Part of a small language model's weights: 6969 steps.
MLP neurons of a small language model. Each row is named by its layer, matrix (up: input weights; down: output weights) and neuron, and shows model dimensions 0-191. Each number is 500 + 25 x the weight over its row's rms, rounded and kept within 0 to 999. Numbers have three digits each.
Before each neuron's rows, "fires on" lists the tokens most often at its 100 highest values on Wikipedia text that the model never trained on.

fires on: "im", "ir", "ob", "ac", "ap", "uc"
L4.up229:491485493495549476519495468506473499484512516484521485486517469490505500491499496493480514521475485525483465516467505510482527516510488480493529509460487508494483464545521478468514473503481506513489493521481506535517522480459503491500511487481473483483458470511568517528497509521505510515506510492449434506497450482531508505492510493455501557488454522451510473485501479512480497457446446462481489491535490484519554490465459476514476515512500544463503451481443518487533475515496491505532491522496498558525517505491542503536497510512467467532422501501530487487467502519513480531
L4.down229:540490467514527497502495489487507530513529507495500531506487485436493544532443523515491518477540503482540524519498533564505494501440503487511505482533499475479479509526455486505486494500498527522516489513463531518496493535526512510536503478534469495523550483481515503480523483509529491502471509460494533477439532473514494514500489509495495508519523500463495519547503515593490521460490494491495481518484489491466496478520517512562513528436506494524500502528498525569503532516498478494509535480501474553521522520497448462497456499491498488495502491512476532500508506516521482475

fires on: "if", "u", "f", "ap", "r", "h"
L10.up337:556479504518534481503520478474471453490480483494546492484492495488462519499488508523520485511477491494503525526523502550479536497501484500511481504539479536476447469509483499477535498490488534539533489514520511558554502459519502497479484489495503539488520516462497451508525535476518505473483504500508527518511506509499535497523487515475511502513591520471512457521551510483497518499522467540481505498473535498491537484496509518566478509526516500483498487491489526507479523527500516529478479494507538503522505501528495447483489508451510511477459543479463552487481501493469457447
L10.down337:568484504501493473474453515469492508554506479542488495525517514487481512489522523450455505457503465442511484477515525475501548485558472522482500464462482436486543503519486524513515482512515525522494529504481500493493524524502431531522496480478515441466505488506476495482473471493506459518511480461496515495504560493569509473528471494508451490494494488531505522496485469509475515531503500499552539505505501490534479510511558496506481489522513542484488511487501497481500499543507521518449487467489509496499500501521477531480488532506500514507475481527495487501461513524488511510

fires on: " In", "er", "en", "s", " My", "in"
L4.up544:498475474523515468514500485489474454499473501498511512483548536523486467505439541548469490501507443518474469512514511507533504492469470500482507507484468504503482501512525479505469496539490476529566498509496513566520496493467487489448527497483497531518516434528500519534505507491509524484520508512488480526511471498526529519517531485505522524523457565509514496452485518512491508497518487504479459494553495489468551530485500496489501527486502524483487485490478538475469473540508521477516486552506523552539501510532528508491493509501529501517493462502490523520483476481484428470
L4.down544:470453528503489502504528511531501497511475514490513462513481492545504498545543550524497538536452503515507475454482463505493494535477487460487457519456461508485522489527541457514503471469466493489486475475496482483501477503546539494533512483497483517469490500447488501529484476527509503516566531459542522468493503511484476519495519491527542517476515519495472506480512515569555501537498513464475469504465499500532483518543481472507482534469455488502513483489532517500496526500492490495520523515492465484519510467518492501489543471522532498520496519506509471478515464468489463514

fires on: "est", "g", "ord", "ong", "v", "st"
L6.up100:513519469521516508482467504530511508523485507477507499553497487510491500538523512486499503495507521516530494539517519493492528492465496422489488519466502493511481491505502562472473484545505510515494539521516514544545488474509501475512551481526502487537487525513551515566504523530489488556498540543490511520499480503511481512470519526513509500460503485515482519485493503534469577493496471502481472472457502533488493491498524469497479486545524549557534512494499467479480491492505499499521455488513430497487508515490457529466451501475490479492486486522473491549498520514508468496
L6.down100:528521494509497533489487483497470570520486530522502512498471499482472470484495485488514505525478524462476503495532511470500483559521499540482517497494523478498507507464499523514485493511484507497456477484487491506522484486495503532495480513512488507456520484452447496502537496500455494477529500501544487529542500552481500543512517520473490490509494464507477506480498474501490512537466514505520532463460524527533472513506486536448520508547504467495495488458467465474512505512516531526553562523509538507508542518466506495503457518529570484477507565472469501502502490541483475532

fires on: "g", ";", ",", ":", "\","
L3.up460:510488505429486508462490487526516476487485565488526467519502541535494469473478467518485431457485509517501520498520508497502513489431487474512465504514562516493478481463520515483517523519479510473514481482493509538528514497480494474509525494508529487506473483458481465516533541475500506507494512546511543518507498524484498534495491515470477473535491530460527462538502539468512470562498486470493479496478504499450490484522443480497506514490455505497553508515498476507464508488539492513481517559497511467506489517525473504504505500471531545512492522485492461490499474488511500530
L3.down460:504530501553487485564498527496490489547447486467520514562492490508530507534531514483509555498485461520481503491543502533500508511496470482505498487456493502499495462543487503540519489502468478502465526510456482541485483506492495514511512488520492531498481509501512533525523517497487527465508499492484489532417498512498508487502508493500529534493529471498492535481554474496507547491481477555513521527509464534524470481461543500554518539529552520500487459492553518497524538502497465532524502496525475520482510481491476518512493515511519492487477486531510510518545465505481476504

fires on: " k", "R", "w", " R", "W", " K"
L12.up52:495526429501514489491504475487523461494506511517527520521518551522459482494469522487489512491518508513444519461508496524493442481493481501493541490520502525496512501462442540480557468502464476507516470489467528553481548468472518506507515506490512507508497490475489461489445509525493469453513462521483513530505469510515554505500497481511493541507495537495489485458465522519518536497518539511467488510515528511482491527496510475527400516485562517507497498513489520521521479563513496523498463505483521507505501495535487487498478510507502485516492514484501517517498463503499473488
L12.down52:483498509507505511517465546519481490490492457534525490549549507441501500481503517453513476518476495503523506523520488488520556524520506541517487510484514493493497465522490513495470490523491509465474473468497487498505478513509505493473464541468530516492541483531535529494525505515524498488511488491495455454529515511485478525500448460503525483491485533511467515477512515498502474504520520465480494491464518489511523519518512513494558492501441463516482487495563542444498482517464476551518472514508494501501456493468500494464527538516522464449452500478466465470485497502513560507

fires on: " f", "pl", "f", " ent", "l"
L12.up540:512498469474483510508478520418515510518506551466547491492481556494480502488520518515525464502511501528534485483503503536502497519467513504509549499505500490468484512497500512509498490549501503507538535529522528516480554526520512479513525503511495458512521483496500488505533489525506491512493471476537504503509557504496472492480505483475525513471518488481538480465463512496518524546498487507527479476555513468524503531543515466468502514528500513514540527550484517551509507506498466488476464523510531443518455464479498464491519447477515515525521503500494459511498488476581481491
L12.down540:489460471521496477524455446500488463511499477522563514492512481481508477497512491524516511517515530477494493479450496450505540534513491517479500520467525555534537461510469474466554477498501496496511502506463496506530485525491524511481508495444486507490496463548475520517469466501468477511503486532540476497578473514457459444488505508528507488506494492462495491533506490489513512510473528518493466547505495465511500501467527505513499528484529446447521497458466477505507460543460501499501464472494496500530515495502501513522539494491513487512492507492505529489478503545488482519

fires on: "w", "ro", " War", " K", "'", " up"
L6.up255:468502450522499490471441498487479517522491539471518449527490488521486499511493536553491503490514516507468509512549519492460483469506476482497510496575477499520507438492480530484509506497505500500510443508503580526494521490520529460476528482495520545503528511518499481513485492509458458482498502489490516470508491500483556505488518492450527528508475519475498509511495512540482519488472522488480523498510491518501483525486487470475475529466510508511528471518503479520499515551508514467544501478484513514479513534521518472485542453490482494516497471462517536501442475526519470555
L6.down255:524488537515516470506550494503498492475486499483548454485529504478558492526520500498532479488471491463461480453527528493537504531540506479512515468475491494507475518459477501498509495497494494489456503514492468506467529535517488492499453541485517463473509528480504468489428479499517494501496455499519442530505502504497499543500523523498508484492508532535492522488539522504490484521497515477499497513511548468530537506523560512462488482525500471456478460523532548491499516495442531515487500463517533509489509523449484477513521479468497469492513506485490529498518536530457500461

fires on: "\n\n", ".", " |", ":", ")."
L5.up24:481501475530507469482516457525496521516496562501510537489517502524498481499514458516500486503567478461492545515496459545519487475475490476512554482531483509493521498558506502502496519478488489495509506504477512538537520530503510489523547509531460535505486514458506490504506456489502476518503488552500501507491497487497529482469468492442528476486509511540497523494515494520509531520514508480494502497492509471475525543487476515511474501465473526486525529488517509537508577506490531533534516519507498529562493423503517463503506483464543508511465487483457487495490490515543459490
L5.down24:487468496530557511463501489528489499476499530496464540514503486525488474495517475532511509501522492460508540510513491535503475497466484511493519526505503507511457484514521495485496486496491498512513502525509509528490517535464512540485507509495489507485510477480529498521513469502538481504554482523488479510298509462557493498461479500475492515489504518524520489486505511514494546520503501459509488488506525482471526502497488508524502493474497508510496531490497502509506539505477495529506503505496515522533489467499517446479501482469504484493506511481491521511493502510522478487

fires on: "on", "om", "or", " con", " Con", "ity"
L6.up236:516475441450542521461506486489494545507515513486530533491490485506520505505527495502502486536518495458526508478515483559559505524501509505497516506485500492485516493520503521484496459470465545483500515519498507508506507538451496496522476491506480516525499455451532467514506495483563509514475486513495507507508525529484506473539511525471501466519506485510518521513490504547551569553461520483482487486516517516492506488483470485533493535465532461518572486540506486475493527528463504518509500463485513485490506468499474492474460552496502529496476491540484475526541463514489525516
L6.down236:490526530491495463481516520515510496468502480490485520496501490481454466532498487490445515465481482504513495510457493514469508503487517488528496523465504554593488503542525468489511478496507504494490456475517490574502487464474471481480515526474500548478469478504458505502497492540546490484484496516492445496496522496476489498526513490531522515505541511455544498496496483526459473501511510531527514516516523528464512506480502491516465496504481529504475467540506474500477484502515517428478491463525500505518479542519518463546497508456487500461509495546483528451520515497472502475

fires on: ",", "at", "\n"
L4.up142:504464514521496500457449498545530436483509530491513528498452504510462491494517462468507530497513530465521539512490521532508491468505494512475510500496518503518541502505506515506502521484440483507493507515482493474488528512425516485461491480481532522503512463530523457534519530546505517477501453488519470491500569511515466512483514558481460478522515518517504503483492514498488508485475459486510512508475525482460471461498475495489496507517460503508555487483444559530525515484498529482458488539469487505504493510543509491490483520501506522506463534516498535510529497467504472487
L4.down142:495547497517534562484505536496497528511520460525500495522526517527506512501478457467470515466525494557481539455489530471507525499503455498455524507548517513526507511499487514524488450536462444483473508508492522571460474503456516534497494499485511508528453473551499505480505479514535543486537486496454516507517510507503527507526508493504524500476552500482505541532527505485497528491504481508456540509481538547520497499467493490515492516491547508534512469483499455502507508501479494529501501506516492502488494502455488527504522493512506543506513477537512544531536512490501475470

fires on: ",", "act", "ent", "w", "areer"
L4.up371:518504525495516482518447503535516487513454506484512511474443501497528489461503485471517498543500498542518545511488515495474500501486507516499466519525545520502502497527509528463472525512480504507501544518498482513475519516490482461485551459487483496504474514526517475544475546532482521499493471517504493473506546492518506542491505514487430468496492528568504503461493524506509548474483464484504518505483532526442512472458473518512479514519495512502541473468488565486527522503478536513460473518469470504495498476543505490489486503516505484502491486528521503484551534538505440486
L4.down371:516474540510501495482534504505471524548530505554472494492555498561497538517508477449477534466566527491479506485493500473495466488469527479427500479509494480482484502517503509530517475521522466532477473450506485515452487528460528533536474488490485505516474467482461500476558453473504512543495480487499485501551514534511519475498479494493513515528461485523499519477510455513525536484484505493496545477487511515499506496542504537502509494479517512529497520485472507466478497482496542524484491546473445505481485474471495505521482511491471513483465509498472519519510530495494499521

fires on: "it", "on", "or", "ion"
L6.up7:484527456524513479509500489466515510498511516499518521515460540511484488458490500528538488469530505468543532465503461501538496519499477492493474458541512466432503489463517514505541544517534514459534513560514482497470519555494479487504478509482497487510546489488485477493513495491501485494473471505474482450534488535568496511521533471485479461526524491550516520470473478498519499546516527496465505500525531508513508522452459474503500505513502463556518552535526496460495506491540540491476492486491490496502493473519503488482508532471527537487502514496461507486523494494498494507
L6.down7:507490512453503484487525542508508492490507540550494459469488471522483491486528534525481530510457534520524522496457529441447502520470481491520500467506532511488478499485473467523523502490523443461509500491478462542515495504466533479510501517489483491501485517500498516485485536507518485482554505505461523567533479516459510486516507529492545539465529558441527476487495522518533475544483489486513553516526488487530505498507468540496491457502478500513493495543498466520490502479493503541509525507474503535500460495474490483490506454495488504513507532520475504519547532505487505491

fires on: "\n\n", ".", " |"
L6.up382:461447479536527498472520489505495504524537543500527555510494515488501492507507508518521487533527479473481521498496466517502488519457488479505586512505518523473494465517520464489505492492488491525522528508528499537503557514476508503499539518516470506526465490466530519491485479530514481495520506516476493503485492479548517507478500510450504526460491530535528517477496478522463524481499523469491488459490548488490494524498493512511451528440484521497509491492500501550518563504485546523526514507462501548548482462496514481477468502481567500504498492474504491502516508520533439504
L6.down382:483476516521540513452499513521510497488518518505523510501514498500485505478510481517530506519507501475504505522506485518513487521438497477510527517503482500483517477522484480502486477515487504502519498499534510514493506505494493573510510517520482490471510492496530512486522490480523500518653505500523514495334507486517497499478497499481479497509499523534520509486496496514480491526494515458524520470511507509481505487491526480500509507448506497509503489480513489544510527529494494531510521494496519529530497466488489439487479472503524507506504489491495526504514515514503466508

fires on: "s", "ens", " men", "ons", " women"
L4.up440:516461513484514511539433490492533450544512493504511499526448485480482519529536513490535485552507499505530515516496461513524469529510496503471459495526502482536517456519515527461497469507514500530477505506510490501490557530484522486516484482476537510516463490558545488492486476502468485475516525504491483514512527503546448483462457489537473512513465531507514496483507474472506482509523543458515495527482522480477477508513452472510455478521510499481498495479455561550477513484513509538504510547485518498525494467537526462513502518465503493467521497511516511521505510538496503519
L4.down440:502503538494482458474549516502509507496474510483525529488498543489504475495477508495451444454493491535504483505508481516492481512459524542528535532514469472466516527523471485524479498524507488486505505463502447498495529480496502550484504511496448482504498487515467523486501548454491492515513467530488474516415506496468517497480490442490476470522495469500497481505504494500488522481524476514534470522505495516525527506519496515483491502520516535535477512522504475496479497482491455546507437507452484521526536445512514513519508490535499506490515491505450415503499501454496495506

fires on: "an", "ar", "o", "e", "eth", "ing"
L3.up344:565481454531477528498487450498493447461527506504510487544500504492490480491509497546482481473504492542478516505479479498509444490503471488478527498578537477499467521493528512523498495508519505528510498506498499523479476502475489458457509521488528515553496485510496513517485511514517525552477496527507503484496551503506524536455515495501512499505468543501516472538488500490465483504484483492527477469507488465462493513510499537510465481514513445483545497489492487511514490510512495459449486481498423521487504522472474494503474522506516550505488449504502507507517496571553512502
L3.down344:480521501485461537572512477492444496483471470522485491520505483513507494520461530543463500504543517507495519532509505532494550517469517533497527563484512503494506543559472480519485524522511500435526454536499466444507498461498526498501505480477508468487508497507487510496522513467521495453525483517437491489515487501530467513553490517502510513500519496469534489503471484507464477529508487523469537520503475483484529540488496549543521498499533477528496506470522485478540500485540517486477504501514507483486481511459491480519511507521450494540504516526514498479527506513512500546

fires on: "\n\n", ".", "==", "\"."
L6.up560:502521471535532484485510488509488516546499530487526537517458501484538503484492472549483527516496530460512519492510445494517489518459454499536535494548485529481477515528522529479490517490493500501490511522520502538511547496493508506492521475481480475521507509511541464518477513518535471503511454544463438527483485487518459491457521483463492476470501518514503490507522498513486532514519513479468422498502472496495476515483489524496490494514550498525492491493509541524511525496484515516538518491446485520547505492488483515466504507509511468507525475552501439535550471534525462515
L6.down560:496504514526499481512559532480480510443464509535497503463486498476458509476519494460519471509531538494480487518486515517512492492511505495530510512483531525513515472450467472506474490515504507496478482501485482480485508522508498551519500494506521508476514519492503498454511494491514519516587497457521545494332474520497520511501512521494492489488505505498478512506479451524488497505491507463527508486482533516472549474521503476535517482485522481457497497481502511518496505456502481505517508494523501512524487479514499462483470483489489490528495489474492546508489488519491520487

fires on: "e", "es", "g", "iven", "an"
L4.up284:519474511477533519512458483474458493460505516480502488498500483504555492478477499532527507519523504528523542495526517490524529501506477468473533501532496482491481463514535496494480519518470513490533515512520501544507499516452509493471542521447556488493557483495491508497482503497491517506495490532429502479513521485537472521519500501532483469493487512565512526509515471476463515477542505517477510467523492479491517474494485508491472470517521485512546527505443516503482460489571587487471496549481497509483489486494480515526493493481558521508486464489485521504468502495529481494
L4.down284:465500488478513534507503473495480454509489493626508496499465478550526475507491455510500499477490510506514508506500498510480489526492513501499480513502546507455545469469536514538512516475491486506493481465471514486515470462532518481489450444504506482495448518490494530476521454466524499453458513511475496540517545523517504472490530507493458485486477523481557503503501517490493473498531478535492475511508467492493498484528500515541504526535461512473503481517493496483520533480484479489483541500508470483520484502538474512475509469526514503512545520526510479495500515472541470503

fires on: "er", "or", "ad", "es", "ul", " ="
L5.up488:533508479485514496484531503476509490518541531504526507487488494516472491489513510502507467480498484513536455519469512498520505535458519492492477506564513499526524523493493486526500499487501502518537486502511523517506511506434488480522471457509507531480512515454499481530528522513495460534497511556485530468510498474521492491501468526475490470521526500463496478561498478529470490532507488502475482481472504478518534542513435502514509488499472459495513492505470494523519536494539510517500487480487549517488481485504493506546497487437543510496457387527498538487464465482507502514
L5.down488:541478507509462473480472522497538501472457501490522450491508444485566504497529476470504479490500495464536520556496499511469471500491506477519506510538504563490484465485529493453508503504491535507528499508470515524495514489500510503549511477463501507470481477495495442499508466486529506469506493487545527505481537486491485513508550494495508493508501445529514495511569523495523478485496509468521518518487508551512475477485465485505470492497453541528472514499480464474490494497521482521500527530475541520502517467479511491465475448489489510484492487549478477472514439481478470486

fires on: "ian", "ed", "ated", "ited", " m", " s"
L9.up345:546494478495485516477488479485490505514497519477506527506498516477512529484494449460552495463491491502484498494480486516507455536546471448502509535514520478527509493515516511522469496508469521477507506505521468491510487475500542482496487496473492550566555507501498472508461540490477497513486496485515497505498564509513456483478505504474502513508540466508496472528544472503496487497499511536459472486487543573491503509484498523479510481505501500490515489509470453527496521521525533493523495471468456501455522454480515546473476502448564483482487454539488489513508468552495484498
L9.down345:482477513501539526498544492514546496460519508493527458478481503524506528491547506523474512507516506525470520523495489493499537483493517550526446503525497517464488484495487524482515511492516485481492472514493509462492521465525505507482472535498477502497483504471523469539528479477509519505502561516495504476467450516454525483529472503469488499477463497467483493473486512500480499532495510472552513498503477425492471493552524443510520502486521487515482502491546537455452440499522504496433509522546537482491496534521499467458526531514490498499473506543519487485475490493526513490

fires on: " K", "E", " E", " m", "M", " k"
L10.up338:460498502462518472481491453519487528476520512500496517485489505535546487506451524532521504478498489522474474466565487532525443498506498505514514469531454475545489498463479542473515512470529485549540493487452534555487510537482503500505547473516536539535474460476510484515477518477486452456514462538477434500503469489473507512454506473550486496479497528497525500467487500479474495506520514500492495467510496500501500547476483514508468526497533503551509480483482508519499551509511503481511491476517493459516511491491511538487485505522502517510493485479481511544505482514529507510
L10.down338:530462465493557500503510501487500539525453475497510508522531540526476524540550506507494490479440486468501521536455524514544507515518478525489510499489497472521462482511459500494491496494497546476478478475512507476521475483525489511499454522493514499503516493502464498496495476495473527559560532524480523522554555499532511502444463474495524484509478487500469514483529476499504527489492502527534519505522464499490462552522530506547468468490472499487489468499516500492497483512490490531472509488489524508515459482514484505537502461490525506513473423497491473485526548502478525504

fires on: "h", "le", "f", "ir", "k", "ib"
L5.up357:492510493475590544483487465448513503514514507498522518469505515522478499492497482535515511505478456554503525508481511524515519509545487528503516487531531499513506483504486508517534469522484557494481529523563530552524493468511530495495472533492517499483526513489521528518518483546512517517472474492504461513505543526496505509462487513497503500501533518454503488519520522545492526510478475544463474473512516516546549511481446519516490530498487538486510484547499544543524548537509499507526477502494498509513478490489494481471496510482481525508531517492483535535454509549528495505
L5.down357:531482566456520491502557506477477498533507503498453510491520527498519490496497507491481458486482512508491512494506517518503510525476489510550480524474521471492501487555468460520531525511524516524483512481483515527519532504488491477491484526519485506452458485506488540497528524452501479517458452484486489494523498439499461523509479483491449493514504475528529523482479523520514474507495456472570526511505483525504462516503471476481461539459512518471540478550505452490498471476514465547488510491518498507504518472433511497509506511542498511491513501470483526458537487479511502502

fires on: "g", "id", "at", "c", "v"
L10.up108:496529480480512490482460486485463465531514488480543453553453485479482479534499536502543468550511492505514514503541510533534505513460486479487495489481489498509483532483467525447516518501531473485461528526476493524461480510519508449481562507494491505528472512477564522511465532480503497483506451520488519499496486502536455480461516542510494482506519494519511513485500504468442490566535495487499505475483521538497500466509482473563496487541488520486507482550495497508502539496500523526534504490512481499472541534525506521499537509491482472516484509517482476506504516534511491497
L10.down108:548493534492509518531508487491516567488498535523527482466478498542507497487511505495531465484533508522492478482505508517510521521489524489511522517479522522518489509525505528535488517506512516567514500495461513500480502453479498535523511446530552464488509516495447481510499468533517555439468511509464481508490519490512463512552501509502468512483478507468464473490493491472523455455505474506479532475508450473529566535509503494438528506544514510483492478503493483494534536530494508519490533483533500528487512465476517459515505528474496507480520536524480483504478466481505508501

fires on: "ed", "ated", "ot", "ab", "es", "ased"
L10.up223:497432508494541560508493471456518512552521491475517515493534515510479509501509498487538491507476547460522478502515509486518498503538502483514547535494479489481522465498541510492502501503496498500504509488505485523525533486516505495494491455510542520529525525510481482488508503495468515442497461484500510514512515491532459462482520486562479509494493511472530542467511456475515492503542482511425484453478499494497473547470464488486480525529481504513494508526454469498506524477534489527500471543461470498448525493475540537514492477452486493486487545509494535473526505486526494502
L10.down223:513497525504496519501519497537532507504523461503516489496470490520528493480492467517452507512490473545471538512473458495534544492470528512491517532487484460517550454496472513456515525482490503498508527487507499480474503522493501541516488498508483523527517483482515502489456457499514489492506492501500495500456481517487506521499501477454425500520481486532499456480520558485456504479524496537507479521473502492544542481505490542473472524505490497515493454547529530468505503477519476512503463511482476510497550508535501471566507475523530535493484491551513472475467550504452469522

fires on: " ", " F", " h", "f", " f", "r"
L12.up400:514525514486500505466490488501480495533525562459512521485493490489455500495476536531515513500514464506446481492492516504496529504486443483502520496512497470494544514504494492481545464505500500504509477524526523558524531480471550492512548504496486510491450504468510439544506514476489500440528510518480530481511490487470515462499466513491481562470517478516485481489460553473474522501498538478459485487513517493458532491463535509479483533441533486500519484483498508529522515553536526478493488455509546473513503477516526486483510533502509540513484472485501492532497515501508476504
L12.down400:488513516503514530507514493497486476507472461517509518499540493458533512517491485501522516522470500517520514518541495495481452478515505522461492508533511495459485501490487486483499523495494498487514556513467474450521500502495472467487451523490536509497529511520472529458500497501492487528566531480472498478559481502527473540530555501492525477497486501493468524487484500528480449536518469484501515526468525496551483524526484463512520491574523513502465479546528513492515507517426518506483502539516487509572505533456498521508510484478513473482521480470516458476503500530491517484

fires on: "-", "t", "ly", "r", "alth"
L4.up418:496488476510522491449509481500493509578513469484517477493459516499460557513541524503508491471503476520509494508475496515491475476538493506489502473497483516474502502519493473496527473491445504487513500545503489477459484471454517486486496538505473535528509485475525474501428523461490501486489537472517515495503544499525507483560546549526487503532526487554516537485483497533451503533501529536482525453531477515509483516518545501536500480494499489505511517481486467503537479505481497466527503488543499529499553503500472428497473497517528486467515519525511489500505513492506509468
L4.down418:528467511446505490458526487551504544525500505492514481460483502489491538472430505508486492526488455488507516480455490495523487478474488475472496520489504523465454522501515530534474447518482473488529503538492495476502470491453498520514513477521489494504494446498517497466505530520495489469560528524555501498522511541492519502486528511539527470481509507477515578475502522514485514526459509557502534513494559507475483540491531477470480493485479512506465472529489498497487547478525517517491510525519523471533503479506472481515493501522504483536518473499513524505527483515501502545

fires on: "er", "ers", "en", "an", " player"
L8.up218:528488479497496500496477493498479482518487530492497549444543490514482459562492507503443513504533514539510501486499492515521529481482487524504490530514468544460510528491542485468498486500505503486518467468498486548457524487479515501513453476458507512525499478511497507501506557506530506503485449528484443482525487491481495507512493521533523518484512524498496493528490455498482464502465483498519488531508476494469527479518486537518530523522481465490528521464460481472493491545480548489509478528508480533468485517480486581468547502503546464492517486462488487464515482526462487493
L8.down218:479481506507510475481515530567459527506533479516484479560468499493526506507500515503556504520512472498513543503508490500489476527467520504496487460504492532505511475515503492519455565520493509486492526516529466483536496484509481444520500502524483473503500530479505510503484476517493475474480511464530484514485490520516547482493498495472503521479488502513545493449483496518496573480531515504471469470450548506489503540479503504482490509469517517538496474519547499557464508486540508485493504434442530476545502497489505468504515494509478472484509509539478498553504506505549485524

fires on: " Sp", " At", "ep", "Th", "uring"
L8.up31:497484506511502484505500474460483497489488538512529476543440520518487504451495484529523503490512467510494543534493510479494504500493513534485512526518480485492488465509500536492483488465479500499518492534509519544482499525536530494450514487485496499523526515471513463489519501492494470479502540490480455522526476520496578486517506471489509510504507519519526523463472513482513517515555462515444496472527472508505475454495490510486481506520561506523548469509520513520551506519498438500480488525512451513499486565541475487508453485471552495493556518536481524509497512485505459487
L8.down31:512517507492470516508522527473504470446486470522517505464543507489464451526564514521498480510513560509537492464510517536494443494511491555533487507520522528513502452524450510469510476501490488467509478505521472493508526532452523502494494494495490493508502459448489501531531499508527522503504471511519486526491493526491503521468542492489528458486552515457472500521520469503523482487513473498491527510482506501527497470511507534550489528527468476506530541514525503492479490487481451526534526537487536502501492446484504498486515498531482519472486520501498506432448493484502471476

fires on: "at", "9", "0", "om", "87", "96"
L4.up565:532498519519507490445487500545481479466518533507518501517485492497486517497479489486505479458497459500499504533484505519484471509522463512492520547512498457508506485504510465522515552485444471514482525511483497504501479526491500494475552509455539543516519486481526484496526593519501501496498518511455514480511524478499517510467511508510498508556505511490514474533477492462422514492452443479497499487500480496482519495475482473522520477504488504461521465474460536533550512492503537494511475539516457506463505472528508475519490483526470502487478504452495509468521515455525471488
L4.down565:452543535493526508529486533510505488534493456530496534484513523484536454518483507468522451508504476553528504460531514507523528479492530497512475479547512561492447555480465521540479476537536529491532483488439472499508502473477482509528501528492490463505488455517492544477485505456509509467490458476508514530470497491487490495490482528532509529487470515518510482501482475541507468522473515486489524492521497530511494574486514500485506503471485490498514483503534485480504450505488458524524494514495482527522492543495463517488488526518539520475498488515537492494526499465521510509

fires on: " f", "f", "a", " imp", "ition"
L3.up146:486502451489510486478509505503503529493531561495511515481459492519475475493490557527481516491531481530521486496530465528458549489504488476510549458515494500474524523505516516469545473514414538498522469498537501485507550519486510500570514481531521431542471531511501462525539500513486533499485484500532453542516485507516538527438534513477513504478530480531505480497488476497507533528479540500517513484512506491498462458535485481466459482512511463506491492510497520522513523513511509501494485519521514496488498482528507508478490545489507495499524517480541467484505500500509511505
L3.down146:506480497508540522497494478523482453498519488526518498502494490487466497538504514512574472533491504524503524470455500486506508459495502548498490512473553519478459440491515492458490499473492512490499485523513471514485502480476501503505496447508531468510521510478516475488448488519549516465489504471512476527555479551471494510495512515477492517487515499526514524488490490546496501506504475475485508510481499443518468571534510531498532484502511545497496509468524520466505518509496501550515472506502503475519488538485490563500479473463499511551507553539483500481518548540489527525

fires on: "t", "fter", "y", " before", "uring", "ep"
L3.up76:470550488501511470503486452494539435490495532488500467489485471489482498487478496507520484483491506492517544476462518532501484497482501517509510551556488505497459523457504509502468503478501497509495542497466515530457482496503519476466523526489485519527563503447505479505461520491468478507500467515474465476509506480504539533507514509475508542565484510489523488458496477497485537519478505504497499498499522525492478517456502508483506521498506439539533482507480488493510486500502469476548474508484483535460546505498495502504436560480501518498497548532493545515517508542503478454
L3.down76:511491538535460483524489517511461524475459534518437496505486509517484491473537470509484442475510469537517511481525488473481502507457537506494518512511492516476525498485473513495509504474540464494484513469500532524502465467495522494490484498485557481519503495493449513473551460503519507497493526512462476481474489512485490476484563504503473521525529504468510540509487460453515480489471480521495511520466475527517488475508460505517524487461533560497521520517500524461509505540490495520495505541508515502521469519461521479513515494535497479465508489463486462460468428524534502510

fires on: "m", " said", "ed", "med", "9", ","
L4.up393:486500529504496538484511513489517548520465531509508530548451513502486493463503490466432554464511518479458502522491488501520534495511491501467489505543455504516554510488489498443480530492484482495488543501501491486471519468473494489516533514472530482473494495490517505495499546517529538467485461511477494459493520488524487520465503539502511481471519503545505513514482486505498497482486544551499512483527471497476497425499548494509470501489484472527504504486454490507514504476479549510475501504454489524486487497564518534499481509533440490522506446518510485527515518494477504477
L4.down393:468515477493509484490509464524491495513580451531494476487501506461515523539486479545516501476469491546485498495530518510492471513484505495531502473468504527473530499550515530529491482513451537525490505491488498513529480532475497504501446487468503525495501509486484533534515489500514491511485542546527486514531490508475519479510493502503467488522495455540453553541493555501494524519501437500467473539466505527485552568517457503476530521501502526459478495505531502470502486503518509506520492464522536523471482477486499482484498464483532505481497537483478517506522513531497473519